Weights of a small transformer language model.
Size: 13 layers, width 640, 5 heads of 128, MLP 2560 tanh GELU, vocabulary 11727, 72.2M parameters.
Architecture: LayerNorm before each block, learned positions, tied embeddings.
Training: a variant of Muon for these matrices, 898M tokens, 3426 steps.
MLP neurons of a small language model. Each row is named by its layer, matrix (up: input weights) and neuron, and shows model dimensions 0-63. Each number is 50 + 15 x the weight over its row's rms, rounded and kept within 0 to 99.
A block is one neuron, or neurons of one layer that tend to fire together. After each block is what it responds to, as a language model described it from the Wikipedia text at the highest values.

L7.up1144:45 61 53 84 54 43 41 55 47 54 22 45 43 35 44 59 33 38 41 49 42 50 45 58 69 40 70 72 48 35 50 33 71 50 72 39 45 58 66 76 43 67 56 52 54 45 67 58 51 77 67 63 97 39 20 66 44 63 15 34 59 47 69 69
Clause-boundary connectives

L10.up89:50 56 54 73 83 54 58 30 44 71 55 48 63 32 28 53 53 19 55 30 52 50 30 48 24 20 56 58 57 67 34 68 45 40 18 60 41 64 58 51 55 44 47 55 44 83 56 51 37 72 31 59 71 60 44 38 53 42 53 53 42 57 70 40
L10.up678:79 38 80 48 46 52 46 48 71 40 58 31 52 72 37 46 33 49 43 40 10 48 36 54 50 76 80 41 61 59 57 63 27 60 59 54 57 54 58 55 63 40 59 34 53 54 53 54 72 34 55 38 55 61 75 23 49 54 46 06 62 38 54 81
L10.up896:23 28 49 66 57 26 14 48 37 55 69 42 38 36 57 50 60 55 55 74 54 81 59 41 39 62 68 61 31 21 37 47 75 36 37 40 61 24 51 47 63 49 55 44 38 52 49 57 25 59 60 43 60 66 61 52 37 33 67 48 59 42 51 38
L10.up997:50 63 58 40 66 61 00 54 47 23 43 36 41 47 42 41 23 35 48 82 63 56 44 43 37 31 59 65 31 37 42 59 35 73 37 48 42 42 72 45 43 72 61 32 62 48 75 36 64 54 46 53 56 43 46 63 60 34 52 52 30 61 68 68
L10.up1507:35 63 51 41 79 65 53 38 49 37 48 64 42 29 32 33 41 42 32 62 71 43 42 59 44 42 22 25 30 44 45 78 58 40 62 50 42 22 43 57 38 35 73 56 47 30 62 44 43 35 33 45 42 77 51 45 71 77 51 41 39 52 51 39
L10.up1523:37 48 59 54 65 38 44 52 37 77 43 48 23 33 23 28 61 50 41 43 85 40 32 52 57 60 44 43 34 40 54 49 50 21 26 57 34 33 36 62 38 79 48 74 41 27 57 49 47 86 49 43 82 68 40 56 37 50 57 36 67 44 55 50
L10.up2091:24 68 41 79 67 40 37 70 48 31 61 37 50 61 65 32 27 76 72 38 54 50 62 69 59 61 44 63 36 59 58 43 62 60 39 51 26 37 49 59 53 44 64 54 30 55 52 32 89 51 62 60 36 54 51 62 56 21 44 44 35 76 46 55
L10.up2446:65 68 48 52 70 45 36 00 30 24 38 68 23 29 40 33 42 43 53 50 26 47 52 22 61 68 39 50 44 22 70 43 53 68 59 63 84 38 65 58 38 48 30 30 24 40 56 48 73 48 57 53 73 53 63 61 82 24 56 45 48 59 33 74
Surname final tokens

L7.up2507:43 53 71 42 53 48 44 47 33 61 47 70 37 46 68 09 94 68 38 55 59 53 42 54 27 62 43 46 48 50 60 55 53 72 55 51 36 53 35 48 47 56 14 66 39 56 36 72 73 58 53 43 39 68 66 60 37 58 62 49 37 34 43 53
Prepositions before named complements

L7.up2279:21 53 65 34 48 31 46 64 86 61 62 56 43 47 21 44 45 37 58 56 36 30 26 58 39 61 42 28 53 47 28 44 65 75 29 20 57 69 34 69 36 68 51 61 77 38 63 44 60 56 45 36 65 63 73 81 54 54 53 21 52 43 33 66
Surname word pieces

L4.up1055:48 41 65 43 31 57 55 39 50 75 78 21 99 61 53 28 69 53 44 53 60 61 33 45 53 43 67 47 55 55 53 37 48 69 53 57 25 53 73 43 53 14 45 62 63 46 59 31 34 54 46 63 36 26 69 61 44 47 32 60 41 47 35 68
L4.up1320:24 32 48 34 57 56 51 56 64 39 49 42 33 55 60 43 23 81 48 72 44 86 43 75 44 44 28 35 55 47 64 45 32 53 49 22 53 34 42 56 47 61 54 71 44 72 74 40 73 45 53 48 44 58 36 48 40 58 62 74 52 62 18 36
L4.up1479:39 41 28 19 56 32 50 54 49 52 41 50 28 50 68 62 51 65 56 35 48 49 48 39 72 27 46 44 20 32 44 69 70 50 66 75 62 34 64 19 52 61 37 74 38 43 67 39 56 48 72 66 65 37 31 65 26 66 39 59 34 47 59 49
L4.up1817:37 58 30 41 64 80 51 61 31 82 53 55 53 46 40 63 36 37 44 57 85 35 48 54 50 41 68 64 13 31 26 52 64 71 49 46 46 62 65 28 56 56 51 37 45 45 53 32 60 51 39 53 19 49 72 21 49 35 43 40 41 58 48 38
L4.up2008:48 65 44 46 62 50 48 63 44 43 75 73 35 61 33 38 28 47 59 31 47 80 55 76 47 61 30 46 63 57 45 54 32 61 46 34 40 70 56 39 57 43 53 48 34 59 53 66 48 69 48 40 52 26 51 39 57 48 65 40 68 80 47 43
L4.up2111:47 83 43 24 51 52 44 50 45 33 41 54 73 75 49 66 46 43 67 34 43 63 87 63 37 29 52 44 39 60 29 42 48 51 54 43 68 63 64 35 50 37 57 39 52 44 81 43 35 49 42 53 34 53 62 44 66 43 55 79 33 43 25 24
L4.up2192:32 52 66 65 67 69 44 28 29 64 34 38 45 43 73 36 61 47 31 30 44 33 52 55 54 40 53 20 54 80 62 55 26 71 57 35 43 40 87 19 50 46 57 29 63 46 47 55 57 53 29 76 45 47 36 57 42 34 59 53 34 72 50 53
L4.up2533:41 59 45 28 99 53 50 38 47 47 43 67 42 66 40 59 62 58 58 55 39 54 87 29 34 77 33 32 48 54 58 75 51 20 34 21 44 36 61 36 37 33 30 49 57 44 67 51 45 45 26 38 61 61 54 69 52 42 49 56 34 48 47 66
Initial-letter abbreviation periods

L10.up200:31 47 47 54 49 67 48 53 23 72 29 34 26 29 47 62 50 29 43 29 28 47 73 42 56 47 52 37 59 59 38 49 37 34 25 48 33 30 61 35 53 64 48 43 30 65 35 79 21 66 44 62 54 44 55 40 45 28 39 43 49 72 66 40
L10.up548:66 52 39 30 64 50 32 64 63 56 35 50 79 64 28 42 54 60 30 41 64 41 37 46 64 64 45 34 61 24 30 86 73 42 51 10 30 53 44 32 52 57 78 36 35 55 56 65 50 67 81 39 37 57 62 63 39 36 41 20 42 65 72 27
L10.up1188:43 41 30 45 42 64 67 32 43 64 23 45 69 31 50 13 60 62 31 35 61 48 36 70 68 57 86 33 50 54 68 41 29 23 40 47 40 48 24 50 48 44 48 42 44 43 46 55 26 63 59 37 72 36 52 63 55 38 49 70 46 51 84 57
L10.up1715:39 49 53 68 30 38 67 63 37 73 18 54 85 50 35 61 45 37 43 44 59 53 62 31 60 51 68 49 58 56 38 56 52 67 45 32 65 45 36 30 60 58 57 52 54 64 52 34 51 56 52 19 77 43 69 47 49 56 59 57 40 53 63 40
L10.up1737:59 52 42 32 55 45 57 44 78 48 11 57 61 64 55 44 65 51 18 41 53 80 67 55 72 71 39 56 44 61 34 61 21 46 31 26 90 51 65 34 46 45 55 70 19 77 72 42 50 63 34 52 27 30 49 64 36 38 34 30 58 56 55 69
L10.up1999:39 53 59 31 37 36 53 52 40 37 73 34 66 33 59 69 41 58 23 37 23 37 59 56 22 45 70 20 33 54 13 18 54 70 32 16 76 52 53 31 38 49 56 40 68 72 52 60 60 32 74 25 68 38 55 28 71 45 13 60 32 59 50 68
L10.up2188:57 55 41 48 29 53 51 34 67 44 16 64 68 66 29 44 81 25 31 58 28 38 23 23 72 49 53 25 11 28 42 33 63 47 52 39 56 23 44 31 75 43 76 47 46 66 16 64 52 64 69 43 64 66 54 33 22 24 38 59 43 70 38 63
L10.up2247:27 53 61 52 44 61 53 30 56 43 36 45 54 16 50 38 48 39 44 60 64 37 71 55 54 51 60 82 33 67 33 51 41 42 17 11 51 24 50 45 76 39 37 41 45 49 47 62 45 64 69 30 50 51 62 49 36 40 81 63 27 61 54 61
Punctuation inside numbers

L7.up1541:41 52 38 24 48 30 41 40 48 58 32 60 47 59 65 49 31 50 56 53 48 34 71 43 46 45 41 57 26 69 60 42 83 67 40 40 71 77 71 72 41 44 34 18 75 76 41 28 54 41 30 66 47 69 40 32 35 50 56 44 50 50 24 75
Mid-name punctuation

L4.up380:68 29 39 58 38 45 43 58 60 40 43 72 26 47 36 68 53 75 64 32 60 58 33 53 53 61 58 47 50 57 41 40 79 22 48 29 35 53 46 62 56 47 36 76 44 46 17 57 40 33 69 41 52 74 54 63 68 55 54 82 31 48 75 50
L4.up430:62 24 56 58 49 32 63 45 73 70 51 43 50 38 56 40 64 92 42 46 43 57 66 35 51 61 55 36 55 53 58 41 39 42 65 59 45 47 62 43 28 48 40 16 33 34 52 53 53 62 55 82 30 50 66 67 63 59 57 44 82 24 58 20
L4.up717:28 55 39 53 54 75 54 33 65 89 36 60 50 05 56 54 33 59 82 18 42 59 51 18 45 42 38 29 40 51 72 48 37 62 75 64 60 27 72 51 48 65 42 52 40 22 48 58 79 66 41 49 29 63 78 46 69 69 28 49 47 64 73 37
L4.up780:48 56 45 41 42 58 45 68 49 18 45 53 45 63 36 54 55 48 62 32 30 42 54 59 54 53 75 52 35 34 39 60 50 30 70 81 60 30 59 74 40 52 65 52 66 38 20 65 17 78 69 49 50 40 42 33 49 45 34 40 91 34 83 38
L4.up1061:44 44 55 39 64 39 37 44 60 44 43 56 42 40 47 73 65 69 34 39 43 58 47 56 40 65 62 61 33 52 34 55 61 61 68 56 53 55 65 46 52 41 44 46 32 64 54 69 62 59 51 52 68 43 56 67 50 48 48 79 72 49 45 48
L4.up1563:37 42 49 37 46 43 67 67 59 68 25 32 63 53 23 50 34 74 65 64 48 66 62 27 51 56 44 50 57 44 46 69 44 40 68 44 33 51 76 34 73 23 55 36 70 20 47 19 40 56 58 42 48 76 60 65 63 54 37 50 57 37 60 33
L4.up2411:53 36 68 45 50 39 20 60 18 52 83 30 55 67 60 58 36 33 55 37 31 46 32 60 46 63 59 35 56 46 69 55 68 37 58 58 55 46 69 42 82 58 70 59 55 32 27 48 34 84 48 39 55 47 67 59 39 43 36 58 68 44 60 69
L4.up2546:55 38 60 68 36 64 33 63 60 58 59 48 19 29 65 64 31 66 18 28 65 44 48 40 55 71 70 40 56 43 29 79 29 60 67 05 46 47 78 58 33 51 48 69 83 64 60 37 61 69 34 49 34 80 48 63 81 39 74 46 42 46 38 46
Postmodifier-opening connectives

L10.up130:22 59 16 37 38 47 38 62 70 48 58 56 52 39 71 62 65 59 64 53 49 45 41 53 68 50 76 70 61 58 31 42 34 59 53 49 47 35 72 51 47 79 70 48 41 57 32 32 40 67 47 28 66 15 61 36 18 59 41 53 68 67 74 34
L10.up523:31 45 55 85 42 46 43 69 60 65 40 33 59 33 34 30 53 50 39 37 43 73 82 25 59 46 33 58 52 49 45 44 53 47 39 65 69 61 58 65 55 17 66 61 74 47 76 27 48 60 36 56 64 43 50 70 52 57 54 41 42 48 50 19
L10.up1602:59 42 63 39 50 42 55 50 40 64 18 51 57 69 72 61 47 63 23 43 60 61 46 36 42 47 58 32 40 24 76 70 76 67 84 11 44 39 40 75 60 21 86 58 69 19 28 65 78 51 25 48 76 40 23 74 58 65 60 52 53 26 52 52
L10.up2109:54 37 48 50 26 61 55 69 45 84 59 54 41 47 39 52 42 47 23 62 61 49 32 48 99 85 35 60 35 63 52 35 61 68 43 36 56 58 80 83 63 59 72 68 49 40 50 39 31 62 75 50 49 62 48 64 51 34 21 35 71 57 38 19
L10.up2277:84 30 50 38 62 65 39 53 46 50 08 62 47 57 25 73 42 42 47 69 58 58 47 58 87 09 50 57 28 60 70 76 50 59 48 41 39 39 25 46 63 68 81 59 48 53 57 56 41 58 49 39 60 52 48 71 37 16 16 30 73 43 49 43
L10.up2306:48 60 43 55 36 64 43 68 47 65 41 70 58 53 58 94 68 33 45 58 74 25 55 50 99 74 40 51 25 43 61 77 85 91 79 30 43 54 55 60 70 57 70 43 59 59 48 48 55 57 52 54 68 33 57 42 50 55 03 56 62 37 45 38
L10.up2379:49 44 56 36 47 61 47 74 39 60 58 66 44 63 45 56 47 42 19 62 70 56 55 31 99 61 33 78 64 47 52 61 60 54 42 23 51 56 45 38 56 53 87 78 55 39 44 39 56 32 60 59 79 54 74 68 26 35 15 27 66 75 55 46
L10.up2502:51 28 43 73 48 44 46 50 58 72 48 56 51 70 60 49 58 24 51 32 49 46 60 50 65 57 69 61 54 48 71 60 68 80 55 60 45 42 45 60 53 54 82 58 33 47 41 42 92 54 63 60 75 40 51 49 71 68 43 38 68 85 43 57
Inside multi-word titles

L4.up483:36 55 55 57 57 30 60 16 16 31 30 49 48 33 30 48 39 40 67 66 27 58 32 49 50 43 58 55 60 56 56 17 48 72 34 48 65 64 32 41 10 45 63 38 90 46 36 45 43 37 42 43 39 29 17 56 54 47 47 77 56 32 36 60
L4.up819:41 32 29 35 54 44 78 68 71 59 49 67 40 40 35 59 68 71 40 40 12 59 40 57 38 46 42 66 29 45 68 43 46 27 45 67 71 49 76 41 55 57 71 53 56 36 41 52 44 71 46 46 50 37 37 56 46 47 53 41 45 46 50 60
L4.up869:53 26 51 24 47 50 69 49 58 53 48 41 76 49 61 64 38 46 58 64 54 64 57 27 46 84 58 49 46 66 31 38 47 44 39 62 59 53 51 39 57 63 69 64 18 38 52 25 33 69 74 38 44 38 36 53 33 57 16 59 45 53 52 65
L4.up1075:56 79 26 49 21 57 47 55 20 31 30 27 44 50 59 57 40 22 72 72 52 36 47 35 47 29 76 39 56 87 43 83 53 50 28 47 58 48 63 53 47 39 53 66 80 36 30 42 25 56 58 55 59 60 59 41 68 50 41 39 15 27 62 67
L4.up1156:49 52 41 45 63 49 35 11 47 43 59 38 56 38 77 16 38 58 53 47 61 43 41 61 40 52 41 60 46 38 23 69 35 43 40 61 58 38 62 39 04 32 42 88 52 30 46 61 72 56 28 60 59 39 23 81 50 28 49 52 30 41 52 53
L4.up1336:40 51 54 33 46 50 56 34 42 28 66 62 35 41 42 34 51 19 63 46 34 70 79 67 35 58 92 61 83 42 73 44 52 49 27 71 37 78 36 58 29 45 40 58 39 73 68 37 55 43 59 64 38 65 51 50 28 41 54 62 80 52 41 53
L4.up1928:69 50 63 77 57 45 58 57 44 21 35 59 26 39 60 39 36 63 40 55 46 60 12 41 35 59 46 82 64 38 24 37 63 51 52 55 40 51 47 47 62 48 47 38 68 48 62 60 51 69 47 47 68 62 44 35 43 45 19 46 39 35 14 43
L4.up2364:60 65 70 48 56 53 32 51 48 41 44 67 57 26 37 34 49 53 65 60 51 37 47 49 67 44 60 85 35 39 21 52 31 27 32 84 16 61 50 48 31 48 65 41 35 62 42 32 46 52 44 65 45 48 49 26 54 27 54 70 47 50 35 63
Closing long parentheticals

L4.up132:69 61 50 68 62 24 78 40 64 64 41 57 25 22 44 67 49 84 69 41 68 30 68 70 52 40 49 50 66 75 64 71 63 54 39 39 43 59 43 40 56 42 28 45 47 47 58 60 48 39 17 54 32 62 37 31 42 53 77 58 28 54 42 59
L4.up553:66 64 47 54 36 28 33 63 52 39 58 48 68 62 32 63 61 36 22 41 66 31 41 21 43 40 46 51 64 57 48 51 24 87 37 36 85 78 53 69 32 23 37 61 53 59 30 65 44 54 48 49 66 65 45 64 32 69 68 30 48 64 29 38
L4.up570:45 68 40 58 52 32 48 32 85 65 34 61 29 38 27 50 34 75 42 65 49 34 36 44 61 49 49 40 46 48 31 48 34 48 43 07 64 54 51 55 47 42 52 64 47 47 58 57 69 59 48 39 88 72 43 82 36 45 64 11 40 24 23 46
L4.up602:36 66 15 58 61 37 38 37 82 53 72 45 41 66 48 46 55 73 66 49 45 50 79 55 29 57 57 42 54 41 72 45 80 70 43 41 59 48 44 37 80 30 52 35 38 54 53 45 45 58 59 50 39 60 45 40 60 49 85 34 50 15 46 55
L4.up1187:48 46 42 50 37 42 37 69 61 43 40 49 33 42 20 61 58 48 59 50 39 50 23 57 66 52 38 32 49 36 52 50 45 64 35 63 54 72 42 56 51 43 39 43 41 90 59 44 46 65 65 55 36 70 35 54 52 74 46 50 65 37 26 67
L4.up1205:69 53 52 60 42 81 31 51 66 57 47 53 46 44 44 67 47 78 43 48 35 65 51 52 48 18 67 45 37 34 32 51 28 32 45 41 59 73 42 48 77 34 61 61 40 53 39 51 45 67 47 77 43 72 60 58 21 40 43 37 50 62 47 40
L4.up1811:38 79 31 70 45 30 69 43 52 62 45 61 24 33 46 34 63 62 50 62 45 47 49 33 47 51 41 21 60 47 61 26 68 53 46 66 46 40 50 51 71 30 44 33 51 41 39 84 47 46 36 36 69 67 40 69 45 49 32 97 23 40 42 60
L4.up1867:45 49 22 33 24 66 25 56 78 61 28 46 38 69 61 70 44 59 56 13 29 54 49 47 64 48 39 32 56 45 49 60 53 34 47 36 52 63 50 37 51 16 19 45 53 48 55 76 50 54 33 66 77 77 70 63 64 55 59 51 33 55 39 42
Second part of names

L7.up946:44 46 68 35 67 42 71 71 70 32 47 47 13 27 51 82 67 64 54 37 66 46 36 38 56 56 33 52 46 53 43 46 39 39 57 32 27 47 67 31 50 28 42 48 52 71 52 56 17 62 59 51 20 62 66 60 54 53 26 41 35 58 82 36
Completed proper-name endings

L4.up151:73 68 58 56 38 59 43 62 56 39 61 35 21 57 62 63 54 58 41 78 65 45 43 53 46 41 52 57 50 51 48 47 63 47 41 02 50 50 32 32 62 36 42 47 17 47 32 45 39 51 39 68 52 67 35 90 62 31 54 62 46 60 29 56
L4.up827:45 47 55 65 42 62 50 39 62 74 88 38 38 68 61 56 51 56 36 51 39 32 44 56 68 46 50 63 69 37 56 64 44 46 66 44 28 50 66 28 28 34 65 64 49 59 65 13 31 44 61 48 48 64 52 49 30 21 83 31 44 53 44 26
L4.up1309:52 41 54 44 27 68 56 25 73 51 58 83 35 46 56 39 35 41 72 43 37 59 70 48 46 18 57 41 56 43 61 56 67 57 58 45 55 32 74 31 39 30 23 71 66 61 23 61 55 76 56 25 20 71 63 63 82 51 27 55 38 61 49 26
L4.up1343:37 46 55 51 54 49 55 21 28 69 63 17 65 46 41 45 41 34 34 64 59 71 51 32 72 36 21 51 61 52 37 53 52 31 57 26 42 65 57 45 72 40 68 59 32 68 55 59 46 53 30 43 74 35 39 39 63 47 62 62 09 21 31 65
L4.up1372:29 58 51 25 36 64 40 63 50 64 60 69 53 39 62 61 58 32 25 62 39 45 43 39 48 36 37 42 44 61 44 78 47 60 56 28 49 52 54 60 32 68 65 53 66 45 36 50 45 76 59 10 42 41 61 60 15 54 76 53 36 52 61 65
L4.up1771:50 68 45 47 56 55 36 30 68 40 56 65 65 59 72 48 61 36 71 39 14 36 53 67 68 46 43 62 60 42 06 71 50 22 51 50 61 81 75 39 13 42 60 41 51 54 53 60 51 83 39 38 42 51 45 53 63 43 58 45 14 47 41 47
L4.up2240:51 69 39 73 56 45 67 68 63 59 49 61 53 30 74 58 55 44 51 31 45 62 19 56 42 33 54 56 48 45 48 48 39 53 58 39 57 39 42 37 48 34 38 26 53 34 60 55 23 36 30 55 74 19 77 53 48 46 77 47 63 12 65 82
L4.up2552:40 55 42 63 52 48 43 75 49 35 67 18 77 23 56 63 67 37 29 58 29 22 35 19 34 45 31 32 54 69 54 54 43 54 66 67 51 38 75 54 60 52 31 15 33 44 40 42 36 44 40 52 41 72 60 45 38 67 57 33 59 62 75 42
Country name completion